{
  "hidden_size": 160,
  "head_dim": 32,
  "intermediate_size": 448,
  "norm": "rmsnorm",
  "norm_eps": 1e-06,
  "bias": "none",
  "init_std_qkv": 0.0434,
  "learning_rate": 0.00219,
  "decay_fraction": 1.0,
  "decay_shape": "sqrt"
}
MLP neurons of a small language model. Each row is named by its layer, matrix (gate and up: input weights; down: output weights) and neuron, and shows model dimensions 0-159. Each number is 500 + 25 x the weight over its row's rms, rounded and kept within 0 to 999. Numbers have three digits each. A neuron's up and down rows have the sign that makes its largest values positive.
Before each neuron's rows, "fires before" lists the tokens most often just after its 100 highest values on Wikipedia text that the model never trained on.

fires before: "\n", " The", " It"
L13.gate195:461458473513492475503507490500540469469560511482507480499469487471505559494494542474492488542496490465503487467530526533528469513512466530494498489529458462484507498495555487540507509528479468498505514502505489516495510520513543540507512534517525542448511498535495485503455484451466487484514543522457479528511461554493501498489458456488515480509511551492526511501497500492529494485465503504474473503515489488451505515496505490530487503501493522439475491528533505485497508540525522
L13.up195:465522512496530483471526504497508510523507497520456452495555521452509515511467471481451495528543495482518558483534501531542506517517468481525518485537531501537445518470510454525502507511519515521440503499517471478531491522493523497524529469504487509487514532508494498511501526528476529509505542487541459484490456483511512498489531493489540524496490526515480492502473527524482520468508555471498483492482522517494447509548486530488514484528513542501501513488516514497490489567489465
L13.down195:526491469502503479506477535507456506499511494510480507528477522528489514427532505462527499545534490479508528504537499484573547515470526505508546510512529508497505488508474527493485466538497549518480486519509558493522470498482490483529507461498498503473487480477508497507496462477507479533492507520482468493533483501500454512504516535535503543515478474501507522487525482533494465482515486473463447514472539550506554516524516508516489504485499506486482490461506489510433461540514494

fires before: "an", "id", "at", "ff"
L8.gate131:529493510527496454460510508531469461528518478497528546472461459489533484496512461506527502528491491473483491455484480479517514503505470533538501496472497481507475529483527523482488486484515448497518525527486466525536502472473538482508531538509516491506511518524466510509519504466495497505462458496479556466542463516495503498481492493474480530443480498515519491542524494497510575486464524477473545508497538496530496536523494508453517510464509491484477480491549479512501529498514471
L8.up131:479457515528443512512513493505456502525531483509495515460498504516470478472514562512507529497519519511451513492515501463502507522480508465469515455488500522504520474502546511459491507488501514508490536488533515488510522489473494495479531569525481501509466494526488519476535492510545462535530480505497469490492485502501411525495498497520472508530485515472505462519527473514505503501494435509499517486503470486482466481483513472520509546485503521469455482572522504479464518524492497
L8.down131:507513481542471461487544488486466476535524520506536499465496493482469428468463557485495536478472470534518479490525522492522471544498471463542474497545480474475504497507476495472488509502493522475500480485574529505458535525523510520533483516524500519490516504506499487479485473471487522515496540504481506504499543497483526513533539499473484514508476502496463502514497480474456526574493478506483524485495537470551540492492489508532515487522539496485497527497497536506489514508489486

fires before: "erv", "id", "ult", "p", "ear", "ident"
L11.gate299:527528446498507514511494515469518481515509515460452510506500487476470499491485536519482499492512437527516511564483498497503533533486503469481530528463480513454492529506527533519528466511499486506496507520577482514523510455522431519524505507450487474497523527503506521472497506434491500537481458492488508497488519522551495538490486509482504458492483510510456508504452461511489508493533465476486483505484463492505505480528504498538461519474470497509492500536467509486522530505481491
L11.up299:497473513545452493502515522532464508505495521482486458498479455471519479479510537487501531522469531489502506489523482526492507513498498462447460489479521473473502512546499529480503494452509530503513504501508507529523468496488499499504530472527500444527506510505503521521474506495456508485513509516514484489443510484530502554486482565498524488500488533513467493500520507502439485496509554505459509509518543473455494449479546484494495565524478494471473533482475479472486471481486524
L11.down299:507526445521504503491529513521515517513504493468489487518468468474504545518501514497488482465555520553484509562492512485510465493497524494505520516496450481470471528502533471497486492477493468512477481461481506516545500454476490504534524484519504515568500462526509428494503527483474500492490429504530499467496483514508551534541479522505564519471509506510521530484475477524497501479476469514519510484488503519507490502480486507510504491520486437512470490460506489510546504484490519

fires before: " ", " L", " M", " B"
L12.gate128:527484491524502503507493541476507484467490433503467507520492532489494523557492519483520467502483514488512491509497523533460531535547471571482515484493499489515519475490524497515496466517478499502461482519473482526508489470493521489512460522498483483484529538514489486536509540523539456481514519527505503542515535498507522528517537449481478530460513521435512497518517529505540489510556498483535517534474527504479479485544475515547523484497526532528514468502458469509491505494497503
L12.up128:503502473500505521528512489518461486490462515477455515487505559528488447484477494508475495469532508477498514451497509481515522520474480482471496485496513498518483525499482485472490487477523472514496499494517473485496479511469486502457488488501489440452515476474442489509466462524461519505504510528521512462470485506493552490476484499449482514546521484513551546500525505486521498534513473532479446540470524460508452500481522514514463483512532520510466528510451532492520476529512529
L12.down128:487530500481461534523504503466474494491490480510493520500490486497493512470527515464490546526460496485489494503539497501509491494484506480500499471525508511550530516504454517528492558515569531526487480490470504473514508517490504521512505483506530511479524499507545491506530513474519529467519485475524500490486542485453531538519508490477464467517495542551494506528532492490522539497484553454472509456545486475537549477457519524451528517518474505483464501517530533539471488513487480

fires before: " "
L13.gate351:458516508500472533474468479471485492446514494500485544503470477469487540478552496513481535498529486524500484524491500431500497539502509478518482485510533451508519539527518504499533484523500494514509561515497460471505489501519498506501516511502507488536457487522525499517467517519515497522552496472487521518441522528496524481481527530456471469509477556516437556480509484500465514514517526499503523496509532518459495530504515502523539501499507495499520506506453502532503486458536479
L13.up351:505478508485474496524507491469519520487485464513504514478497525512516460477498493504446495500478546499497435498519524506432502525454531492478522508444509528513518509506537485482504480526499482488494539491520489480492482477450464468508508507503486536513482410492522476508495517485500476538507500537525553501489519512496504482497525469449471529506496509522492547488505509507470536502551492483513525462526537504456496468509510494525506524534443521471496518495486448524502507525485488
L13.down351:555501497485480498477513488497507478490448527501490498498562511502538526498459516491498507518522499473492487507495504520487491526487476550484497515502539479507507494506470509492484473452464469485474473485507453493490525451491485525524511552492507491471544543491526521520495477553503482501496490486535472526487465527473507497456571503459486491497476478499453443516475502561472499522471505487498487499483524515494541522477504470498490482518522501447523536516475543491470471506469532

fires before: "\n"
L4.gate320:494481489545510482488468462498509517544539484490477495496511504529499513486428490491514463497509491503512504504509486454515505475512535511524502479523511464469509498535493493582488505535526475506478510546491526516487500550544535532488482506507523479518458473500524503504480537488487458486513489490456531473491487533474476498469509500489544445515488526547468519489461470513508479483487476519494503513482485459447494503499484481470483520581502514492464495500479477500526470538493515
L4.up320:521512477520462527495457509533545513472507504463509503503516520523532472526473523486454484523492482525495535529499503474487550479518486515511550469505507505466511486477453504498502521541486481513500554511501488522474555574545516494515481510489463514517454490480430483478463496465459495510506517493489467484480499540474513518488545528511512479492530470519512470453509485503527501514528519515539499506483520506494504500504456488474488477510488472537500499477478481494484507485474436
L4.down320:486519477504502488488458514471553504501541496487524520521508532502515468537502520465452534518535493505470507516480453499493513463492479478518511503532519523492488508477480449520498478516490502540511497561466550515455488500522534485496491508519513518511469522501433515514487476472465488542455535515485473511507525556509474505504527502478521476439518490524480489473503458492509490448471479503476506497488555514509495495446498450515549502502485520494500515468484496503480491484470481

fires before: "0", "ason", "f", "qu"
L13.gate374:516490446490491515473471522456490542530555533529470470493509495515430468490502547479506541507467502595503461500495477474535475514453519498499530469532494507518503459522474471467505480475483511505482519493529473499502469527532526466489473490504527495502521488514507553508512469505519481534517493484506501475538540510541498500503517504531512498527520506492516498468508472513480484499521462483499496548492506513525493482479469484503489509482482515541487523523459490449510545496494501
L13.up374:501510456527437513478529516491433474524501486509518476518472481516499527506510544490536496481513530507515500494517513523474480482509522490517488485484500562482487485472495501472491494498463476493511493511502475478508495527527491479497509484482494524545513439493487503493479518501522486582477499521533428485516486498494516498519507538514504518500529511531475494487511548542495441504490454472513479489468509541451475477504521494488476492516492530449505550521488469457500480457481475
L13.down374:508542544515544482512500515526470461499484461477524500519538491476521484478480495469527464523514532461503510525531487496521469503535542513507492508499535498535463513557520490476449492549475500505501498567441504524495508533520542506479531537515510516480495510492517492489501514507485474516470526488470468527527492477458517519442496460521493489499502496494479467498514492494493507474475468517484509496524511500530526513513466467438488470504517504520515475466486500491479532545558500

fires before: "im", "act", "ess", "le", "is", "in"
L2.gate381:452500489507503528436471444488496464520468539502507517435496502476524470520514532506497564504475500503492490519495497514507472458504494446505496483507502472477490478499490498549462502522486480516491496505493521472487517519460507512490498486508502442468492500518476488552509518471484478494502537487484484479545472519515539502511514548502514495477463532497499487471512515513526525511526471455493548523476451473483504494510504466501495521439499513522487479449441505498470547490490508
L2.up381:524495498488474497550485501553480487512553500432518486525458494480488511492478496454493516523556514519500518477517459476459535518516483449488526483543517486473524511513507475474517491500480503530489489503538547487497484516498494528475485518508506496519481488512479466517479466538485476486546496543515510517491470509548497483498525436513502467509508477483508444511501494520454485516471525511506476528455500513522497511527489527512488507521497518510537583500541482491461500487498476
L2.down381:455463482493504504493478431516521493524446514481575512527508482486497487451522536492500518475535511507512487515516480539546537497509495499512524553491444493505506532487501522538478500471474489491497467474519528493500497473485490527476478562525496509511453482496492507522505516482470521500465513524506490510478475493529534484494517521517480493479495488470512430453524528495514510514530505497497469532492450525503509504485486518505475498479506495520542540533529448518463510498470467

fires before: " ", "l", "s", "ork", "en"
L4.gate283:524487488445478506516502460541513540488485510538477493529473514537515487466528493512511502485493515470497507478498454516481502542493486494519511487512512532493496489496498489533508498495545479508512538513437469499487503473473473482505535533507514502489469526500532481498512469530481472487494527508491494472537538478467505494502539526521504511531576531483477511489489495456473517487520470521509547481493493504492497489512464530539544572504535525554543509552484479497501527486446505
L4.up283:540480520476502502495491472544482546484511481522484479468459501511514520424499505556495506493496523507492515538443526475514499524484469507476516498468517523500473479484506481500480488500506474501481515493493492499523477493486524482542508513515543545505497469549510507520513493511506453493505531522484546482510551486442508461502539517521486499511538510467472505479508451497494522526560475474512535495483515470524467526515501479522524514459494518512520527558488488504488541501449538
L4.down283:523532475490518522486489470574535527520480481479488544476512484536486502517504491492488515487506493471497505515495495532527477535513474554485514497534498487513479450510502509513483537511521473472493480548488502484493497487495487481525519536444492528545503476505514481542528512507488437474517487538491501526535478521475538521471510540494454456527527492483500499489516463482450507549463477535521493498502502508508440514487464515487583502519497504500491500485524501527506462507506501

fires before: "ct", "ural", "ction", "or", "ist", "ure"
L9.gate130:524541468478463502526511518519476456486534523495484497513466503459467524501518493484428498487514492496490482534517466531499476473521454501517479496508504496460470482476489527501497457503526493491504478508486525523492514493482509525522501493489506524499525503476511534513484467494576488518498534528460502532541483501487542511502503430478533528487476498500534534524462497545529498484506532491529535545463492521535514488494512492455526512470434540491502512527546509512502531493482500
L9.up130:523465459522475529475467482542494494506527533510468495454516515487494505526485521490481514479492479536507450493507473480500483507462493507510493537496460500483482538488513465468491491496527557486484487522548535488505525539481493550442525490497494503457459524557520543508514489496510511548474480496487515513525509473495492496527470504520519563477504514496492501491476536490502496490510481494543500503544488501469502451494471491463529505497477484502467520502459496525488506439564478
L9.down130:508531483528540504509478476550482547520523465523469448459523488494514506501552487498510495468499514531517443509505548501506465546496483483539528530485501521503465501505533479490492526479542538500467545527475490497469501506461477523511511476513484470478526492509527524532497468466492490506472478546472499543546487479475479486501509518496498533453508514468495522478521502526479530518530530501547495504508523483481460488468546507517503480488468468478503479447490519490453498493484506

fires before: "1", "0", "2"
L13.gate288:492448501472476521497530505531479546467516536505511491514504538497498485492463504533512545500535473501483506456522452520524501491509452481469501480498539508480502519477440491549493523498506506520512517486514483463502479514519489460480497536508488515509536506527519510494468521493499499498540481461475506515513466494497501512471494499492522500521526515497483587491511493518487471462496484497522511515506508486509486444484424466466484540482434502548530466521515460511509507492485463
L13.up288:511477515545469487528516534513541490432495489498475522474511516527482514488472480506492542539497474536498510468507460517521507495472494506501478492493474489556570518470516457492488488517489510492476516472481491494506511483536522482461503491507451518534536500458485490461504502512488499511511492539497541461491466490537510529491546525469468443545548530515518502481479514500479470453503536545500491511486487490476511469495486470473503537496483484522533565513497499513517495480503509
L13.down288:485477486501533476528512496486509457477521504489495475547481557516504487494521507511484487503512533517468521528467485473470508473502449534474472479513489470473502499483552518564531492497511516532513515484507495468508456527506470530497506495549470517481511472474529472497468480521531530524491457455484522493507513473488511492526535429493523468532549482509477529496469535482520513502497441488541473472502511526494522496500445503520507497472528495482538474513494496539520495531510525

fires before: "s", ",", ":", " in", "at"
L13.gate67:512540478514480511494506522507493530521515461493531544456505469471500500467491500501476466518475517496456470491535521479476499499513488539528503506492503512482497458553477526502511548511512506432542503498498461471460487524479522530486491486525460494498504535549537522527516477547511516503504503482507495510521484538526467514454544488481502502492488483525515477505496571485482513487493520481479473505508486526488526493513525543514493505522456526538523475498501539535454490464450540
L13.up67:503505473536505455486527522491495515510476503515476504521517503467489488448490523524477514495522482516492485478511464473504482504486520449495525527486482494521482472511493531458452522541541471500500529460469484482497509501466476564452471487506491489528458532499520511503481498485466522539512481485500547502501527484541483489518569482439492500522469469518524478504509516472514526527498521548541533433462500513528508506497491546545483496479501518508477478504483524490514510506483537
L13.down67:482473534492468506473496475519462459490535505500490533473494503537535513488528450500455522462490540545471510523499528535466502531522460497462504477488507525512515547523469496535495429467516561504521480498527526487491506517504520481525493492518482550483450503522486462471531491496537478455542505495503482539506511502474519515479505498533522538510520546498533474512511508462497493448510508499481531504494537506452520495527494515484474491505492493520445494489490473523488514505507495

fires before: "0", "\n", "1", "2", "4", "6"
L9.gate250:535482482528531481486527509490448512473495491503510524487484524500491516457507458527496489540536499460467550494516517517532512520463512503479490504484508464493506507466487540515485475464469461469530477553451506542491513443473497515478491523533540516512553487511534487479487499506480471522531493499502504480529496498493501451493489490469520462507491476483506504502447511515516480522548494493527455491487494532508469502496485449559495443462485514495522476518528460484508526525477496
L9.up250:464521529520538493532474470524467474510501540525506492489492530489514502514488531508471532508491559513527515523482513473500529504484509525486466502502503496540483488531496474585517536506549481516497536482508479507496464544491491466495550534504477476494505520462457511481516522523533502525471516489500513522492482522517490537475483538495515541499531508544519512480552466520513492507495485512502543485437527523478506503491498508468473540487510491493490484467511561496527541501545494
L9.down250:469527477508487468497508473513533480523512442483497499526510482491485496533495508493531505518482475534529489483503476480510473521533487495533536499500501508524529505500485489504501476434488538524458488495446501467529443480428510511495530479489488490498500468476462486491502512493523530487551438522507494489490463553528458514523486489529484501492512500505482455526483492477454521529511536469527474478523513504502471485491490452485501473481462482504457522497536538518447493497491536

fires before: "\n"
L6.gate139:466484505542540478516482512503506478490506474508502507488522492524450519496496518496514473545521480521475519484484468474515517432464505505516544436491483532477487483494538503485523519517496437499540524471472536487502525502485534512529511458505494479499493534508508459517449486516480438466479507507541469523506519485500493490535480465473537478501484538488483457484486470505534488487481469523471518559488547484478476510475500496503518476502503479499492495526539465473457483484486515
L6.up139:486492466477500491451448457467492483513520482493531497500530483481505489454494530500481489485468505497495511505477529457532544490476471502507478468523503509488526521487497472551490479487517466497462503534478510489486516516501525491479525514556472469521487527502479536531534501444491494512546524526501504500478481547507471489465529550494483476474489481469525495451506429500470493475514501520488495492492520524482494488530462459469501480530504490513489437473492486526446528485470514
L6.down139:481491494495542499491496469513528509476487478496525481470492460520522483484533509443484499506566495514486537459505535538501512456447481486486498443496480504496487471499514476476543504518455498514496507488502509465481465491501554521490532493489492505486465535516509465506479473506495468491468494495538486533496537511496512457505463460473514499495493504487501489474492491498526474484498481473444469549535527513502428510497502482542494513466536493471547498470470473527461511473473495

fires before: "an", "t", "p"
L4.gate436:500487508492500487509461548524527482479487505515496497470520497508467505459464458499481456505448504488474515469516427514499534542527560503485468498465496481516511501478533531453497522456517511489467497510518538484537488539511497566497523524454511430517529539492538479475536487507497478507492447508512496479476482479515438500499495482498534557501474515530497501514474510494490492528502485519517509501509507480480465497496520465515491509526472491497466496474519463494502515506521506
L4.up436:483493526523489497521549515491497521495515468492524522506479497489504513511519503515498457547494528492466510491497486507524532543552491518469500518479489453507499517504472519494525511443493514492489530526532558498498480530528488530510522543494454499515487514557538503494492510464495501465527479524484564493520475440514492509527464551523504524468468505534508495533493501468487513489508474468537528462450541489455502517516487480500515520520503555491473548498495506506494520482457527
L4.down436:497510506512477546506514500519502529531485552500478496494497510531531519500492466495469510471483496499495532498521501467468488519484532535477479505532509528457480510467524486448470494468492488520465522468518504505499517500476480500474506484475545459489528486474491525489475511507460426539509498466500485558476495540509490513514512510513503521516535504420491506472521500474519497518469529514517501472545504489486484511500533502465497464494489493455454457538510511432525526532531483

fires before: "\n", "T", ")"
L6.gate28:472487519482527502504479489488517534490519455510508490475546468519541507445488507489527449463555500484503520462501462491499482461459519458496517447472512537484455491497491492527479520523480477490505511497503510491522489490482492484489517488505489551492509514529487489523509519492508487526523531510480525456513498536502526518489521481484533507538517484455504455457513527510519476525527481494524504470505492492527533513460509507433517532468481455519508436506495533473516467533458528
L6.up28:517502488547528498458484523472494494534493511499543488522504536453510524455528531514502503472552481507476488474509499524501546486507462482496463472500494482504487488492495484474509496506495473473518505496457477468495471526539475521526523545522495491514556512536491478489492487487507482535493517502541540457456482465491521517481530491520509464465482495470514477466459496493477461507584537498495490493546531499519476463452523506472539474482503476516496478468489508513544485503500509
L6.down28:489479500513543491506490491468508511489462459469498501477503481484502476468502498448486471522533483523529542489489505508470451463504503534544528502506505496491483521530480516493485479520496525540463502495505534507491477509492548475498499528505471512491497542511479495522511493529464508499526536510481492535544531506473511529480535523460459480536494516465498452464508520499559558514464495472501529473502487548493488492473495449512529445487486510511507542478517509447521483476547533

fires before: "ct", "le", "g", "ff", "ction"
L11.gate71:462498475506454527478492489495497493488494488509476500524538474517491504450498535480472508510524548485482535465488510511497502459504442548517515494531464488484451515500501503522483524535489504506494484528468584511505493470517509488486524497507487552511527498500513489497513507492511484544468504511518535477509487554498465484517487464510511541523489534482515529550482511549520499487478540467498504474505510483522505521504511478484480515516517468514578518507499509487461485573461489
L11.up71:494474515509498527488468503512538522462519494509466465527530506507475504489536522498484497518517559494525510503489481480506517518490439515534526487519529475455479489478507474494506479518480552472471478494496500532532486494466473500515462452518494520489539469491527524553444503496492490533471575496486517456469526503553486520514507483528531533500513506455484449521484501502500483483470494468541512502482521531492481514507479454471512486467482492489509470506519521469456491478475527
L11.down71:538478478536504474486494466484456471512455521522478493501514490499491525484496500509476518532507500467489529523497514515503453481521484502533559555492473468491500531491510512519505508483485499545499548528491496476476514522527494456474499517479516495481515453519470570529506513473482469535485496498513541529545528508485537465502462494529461519491515486483495482517504540548528488479488502520506496555494486487496495531532453466454553489493510522494527490518521532511457479501471528

fires before: ",", ".", " in", " and", "i"
L13.gate4:449490492508532491464567455480536510500477507526523478472523481545488460459502504471480491510547498507493504487523515447458527439496457544519498488515510476521556503511503512485521523523489530520504475491495488498503485478525492474513535482498491533494521496496537500527462537506476512510490533490493505505495529488482474457547511457508499512493487502535497481493506494528467510518460500484488543471496499473546502509491492476455497495488442526501537497500445520499490487510466566
L13.up4:521501517535504515492481507477484541513504495508519541500525495504489495435479493466482496525480461505480500506530547483468513477470509476497491463512468473544525471497507500524490530471482497493503485476452456536447544531543487478514510522529533481476519536527496538536493516464467468482502490487498515513479483501505499538524503492512532509511470485522476535479505460513459539532499487476530472488523543487541544551498515489456529531483471478490515509466494514465521458491499542
L13.down4:484546485473486506494488426511486465513467479531511509503463529524484527543483504494520526469505520510535496510500521543496519508522534507540466465508527516493524521524482498472491488504479518516482490447511521504457485487487556489475446480501472518461476496484516451487492473494525539444561494486466492535520503493471471518532532476546531491487506498530452501462509460469498527527502500534454555507498506503505501487470528506492529514494501476500505489484471522479521489502475494

fires before: "1", "2", ",", "ial", "all"
L12.gate446:477525527556539470504433517483463507476493494498463479476497461549510466478501473503492510495453496467518510505537484512496522516496499511471545506473494476507498497499465526523486484477469487480477487500493534502504434492503546485489554500542506469454518498494536459503491560483489527523476491536531534494516464492428550488521475460499496492529529524484492508511528549497475513507515451531478520510492498511503503524504502511485483497506524518513506526490489533503524456488519496
L12.up446:478526488488463503469495492503519501486468511472487541479455521497513478507507492530485519572454498513480435525499542503481478517467517537446497541549502486494557544508468466531483469510513532536497522473459504525490498471516497501503505534533499475497528465491505483506511532518502490503505542509449526533536511514489529499520522534523493491502526498530520505476533521465476541508505474514467532502509475494480500496502487465525508548525454497498499442484503474524533497492491478
L12.down446:532495515482488532513513485510539526525492443510533521508520498520491485542443514486546507498510493485475484484465482508514531476518464523541547482512497508521508490487530524497505550524494516478558480501526491487481491545514540515527533523525485512499527497506457521467483483502514515521503470479484503506429496486477495523512462497509442504498554483439486483460503516504489494538525516509522524516528493470482463446470482492504483550473517493503480486503531536517545533493512509

fires before: " ", ","
L6.gate336:493491526500558503509443460494550520474507499472488488526463526557495505520503565477526478485514456484486531512481503510497497513487516488506500498469496458518512520451506489493534500489512468524465517485505473491508463501471504473485518487527517493522495496501493483517464553526509491483491502521497490523517536561534530561491513475529481508451506476489451474467506539524507525497524522519451470506464499504506487517497530506460454523520488488489532529496497500546468460459497496
L6.up336:474478525481492554491476442486486462504532494463508484476538514496523500501520530545514499493500526491494478502466526551475503491516507487490490494489489448500489507543510550499517523475542478469499559441537466514498490477496485481498490526510484512484520498491479522511457466494519517532532497522555514484474509475443483455492516493486533488455506460544458509516538507478479522490531492534513447515477541503495492513484497507479485498552455490521520526513475502502522505490482519
L6.down336:472499493460496494494485484497492532491481483511490527536481546520546478512484517478518500502497490539496483550481481479483470511517512475540467459500531466540495531477550521488511436510487493523483487521514459514531448501494447473476476489497481486496477498501453494502503470526503532487505503494530491539493566500485491515512541512501473466464487508513490494444517564457509490521494504509489556499462495521527504520510508514479487476504517488489565529503522472507508473449530476

fires before: "ural", "′", "ure", ")", "ion"
L13.gate352:484533499493542463526483510511494493469521484538452529478486484499502493471493500536477488537530519488514528485487475484476481504438463483530438481488474502548454495525542489500504521546489496488512468494493498503502501508536476524516486511516524503528524509529489488503523466503502517476512520501476516535573535448468517527480503486441479550509523529470542498478513482514498458482510491491513524488464534470486471487471502519475506499491487509530464469499500463489511479549551486
L13.up352:483449528502480516495515468505514526490533514450486465486487551530509500480478523500483464527522506513538532515488501502517474479485483474514514525491470539494501544522527511533423480528530484520485529523546462513487500495486527485467511506485511518451514504549505537527474527522517523507486488488489509505528504498411500538454479490487546529489498479466528491485505531510507487521523559491516486508514500475503507468490535494515514506475488501495520485437484473491483467472491464
L13.down352:492529492484476517484516504526533526523478518503524479536521480489496477522476577522558472508506496470444516499490499469489517484511490524526507500499529487542457468456435516514518486496495486503445508481490559475497541475463505492500541469511487493509537510509465519502476491524503476484484495482491465514516493528505500461532533467465479545510511508482476485489475463515505462554512502504510522490519522503512476533490507494457494513512510465478550499479460503432515501476478491

fires before: " |", " of", "0"
L2.gate181:562490495462501490528493486499533521491494491468451501474519528465492510511470522510511497519528482494471490501526502468531482474495504490498552476475502501491542495517480519495490531490515477481533501513465496524515495529492541532516532488486508503466473478486487499519530513536502473519506520481462499477546505506550436520484500483468556461510470514474530544488529489521482482502525501534455484562552519469493456484517505461520491501541521548506505507511517479496488466496455549
L2.up181:557484531514501452511484521564567467484493482458528506470513561514495489526489497474504501506496499554505484511495520487505485478553521474515574513524529537496453475509462495493500502519459480467536464516499480471487510519479515532511512478480513471517466525528492461493507470532477489530549514488468478492505524484486516519492496519484523473505509539518499463506551494508456490501476526531461513503498493491504488509476522471516503517533486476518509537493457529485516504478471497
L2.down181:568470512556543501545515505530573494458468472455478525488477549496514492508526496444504540534494513508460510487514507477475486505505483498501556508477499492483478508508469501534499502509507492458501451508485502475469540530472475533476482461522463498505505511534496501524501492518499529535538514514501474464520550520513479544485510480511471483508502509490484503480510480499534488487491521510476479526479482485500519526502468456465497543491502502555523483496481536474518473483523521

fires before: "1", "2", "al", "am"
L12.gate71:492493437527472460463457464487524479534501533503492525507496493512468511520465501528494491528491477484511537488530498471508509474498457509499488458550471479508493466482516530539488492500500515497474543470495500483523479531519557500459537527504452521481492510512499548539498513457477490505485496503492537537441452522487508536538468542498494507501526521493490523535497534459512506528513464489457492488476484501515522511499511513521483498491466520486478508516537532463529531523533471
L12.up71:497488500492450488503480477506549533520492490503513494501514500530466480510462478529497479517541478506529529460481483521525541477527460476505499493525476430502510496451489537570547481474484504494489465489512477531514515509510550503470508500510506484503500481497501535541516454520466490488492494509466558499508481532494520466549473508481519516508529509531473525521494548468460502511534499480478490479515489471534482481448505509486519493500474498455464491475504521479521495551519528
L12.down71:533462485469502511478536526523513530505516471497487522546510522485521471501466484538538509508498445481473525473500506527515473513535512470434534504505488554477478568510499491490491526544480516533497492493475524492507462522525507551517473472476513528489482501471465460501490512482492524495474504485514489532474480484474474473473494504446482468508500505481476514503510539519539466490513453557504519504446543482503531469499493492488487536517531503541531487485502477484486488517514480

fires before: "2", "1", "act", "ed", " and", "ther"
L4.gate265:469510493507545553537471518519529508440512492544512494497510491485500455473493491485522534520490498494530502516511482514485506477508470509490503526556523483508514471519466456502496518488471518510472458510491535497547501473519499533496543462511487526606504501465512521519477495512501487503531465490516503509519491516469526498531515471503496488524512494502486529429523515505528512464485495478494549536473497570512476515518499486523489478506496465484502537506530472517535489468496505
L4.up265:485527483472459506470519509514492528539484489537530478474515458509477485503484477504504486493497454539476522515469527514523489484531512497488463494523457514505478505501491473520448475513487539483468539493492525518478457498537505458469509484532540510522516516528500505502494524526501518525531466491478492535506497472525524455542509535522473489529474559466516502460457512484533422530493487441501492516528484531515523510467517511486509514529479490495506517502500510517503516444458483
L4.down265:471460477475524499508555430544483483491452473485526515511476526506530510500524474514473499487513514518526491482488494508517515473499474496488516471499458474493486554475537538479516513499485524504533551554493443457501472514488473474537534517513520504513562528488463501514529506486483475490498535485498559497517495505480474549469513464509525481514491499495501502498487492476477522479499482511468520484488492498476509470509491518493489566526519492499484484476493499499519492520585493

fires before: "im", "ess", "is", "act", "in", "am"
L2.gate314:512514463526520491500524460472505516525504522537485497478449503502530502516466483479491529473512508454508508491499418513503469480528518449519515466521517492453505470494477555536516486505442473528498502528466491497504504566473510494495480488529514503449532492493519492519514497540491507487525528497518469510476476477460470491522489463468503493512447467480488493527491517514511522528539519509501535493482481502491508475487496529505510486474515493474559477482501488496482430536484465
L2.up314:504467436511487505530521485492487503503463500485502465475499525502527517518474506489484503509502481470490537468482417547478485532554509458483522478494520518445538487508491526571509455509472450561486546567468502472475514524474487480477517508506506476473501507513510520516470505524464524511511505487503485514493466494512509523523515484483489497510477507505464475481520511490507503488535482496507490477496486509500539484488486536508528492455527508466501466487509480469539457524485468
L2.down314:458536508555506527520550446476489570501491547505514498439472495535531496531523476505487534480507521500507472445481492486529503458549526468524529490525487514483468506508519537500511495513426489507463492495488529479498538537461488497514487497503501476448520468483482497520482480516508508513489519509481506516471523476506491499478453493489528479511474467478487501503493533472471528527500497493524514514520497503446519440493466513493510529472493526493515492493512509531517457511500486

fires before: "ical", "ic", "ics", "ely", "y"
L13.gate239:495540486519512549510477534472503522547516492489523478501507462536495472472511477452516545455501487513497514525475465521510517489484505488490463483454469543494467542533509505469484507526476471484543455562477510466432502493512497486505512494497508476506505475536477493515504513511473488512495488500481522478516488482506523487516487470482498502507465450496478523505487539546534509485496474567498511494473491530448511461498533469541503514490506506545468509499485522456476477507467510
L13.up239:496526522509498498490480552506498516475475513478459476481498507539467518464466529547534538428484511474447510470469491480509503475540504489525497465486471489489529498511484572492537457503507537485487514507499505479469518514518490481509471543523512512508507514515481511466515476517485512474497547508509489499508515513503486492463500445508509512457536477471532527497478455507459519501529470487491522435500501524486511486457512495511548507537491496464492481510520494518529468546471504
L13.down239:475460516499441503485524549518506518536473510435521484492474485512508448465476511499450480498497511527512465502501494487503525442510524514529505516446522440520534522512527512508520548491495462523466486502536525514492472481534501524472475482487507519494501484486518480473530526501513503482501528504467505546518523468485467518481502551500489522531455519457536466513498516523514537523477506528530521490472484483504512523490498513533502510535524505535542527500449508463517495508504516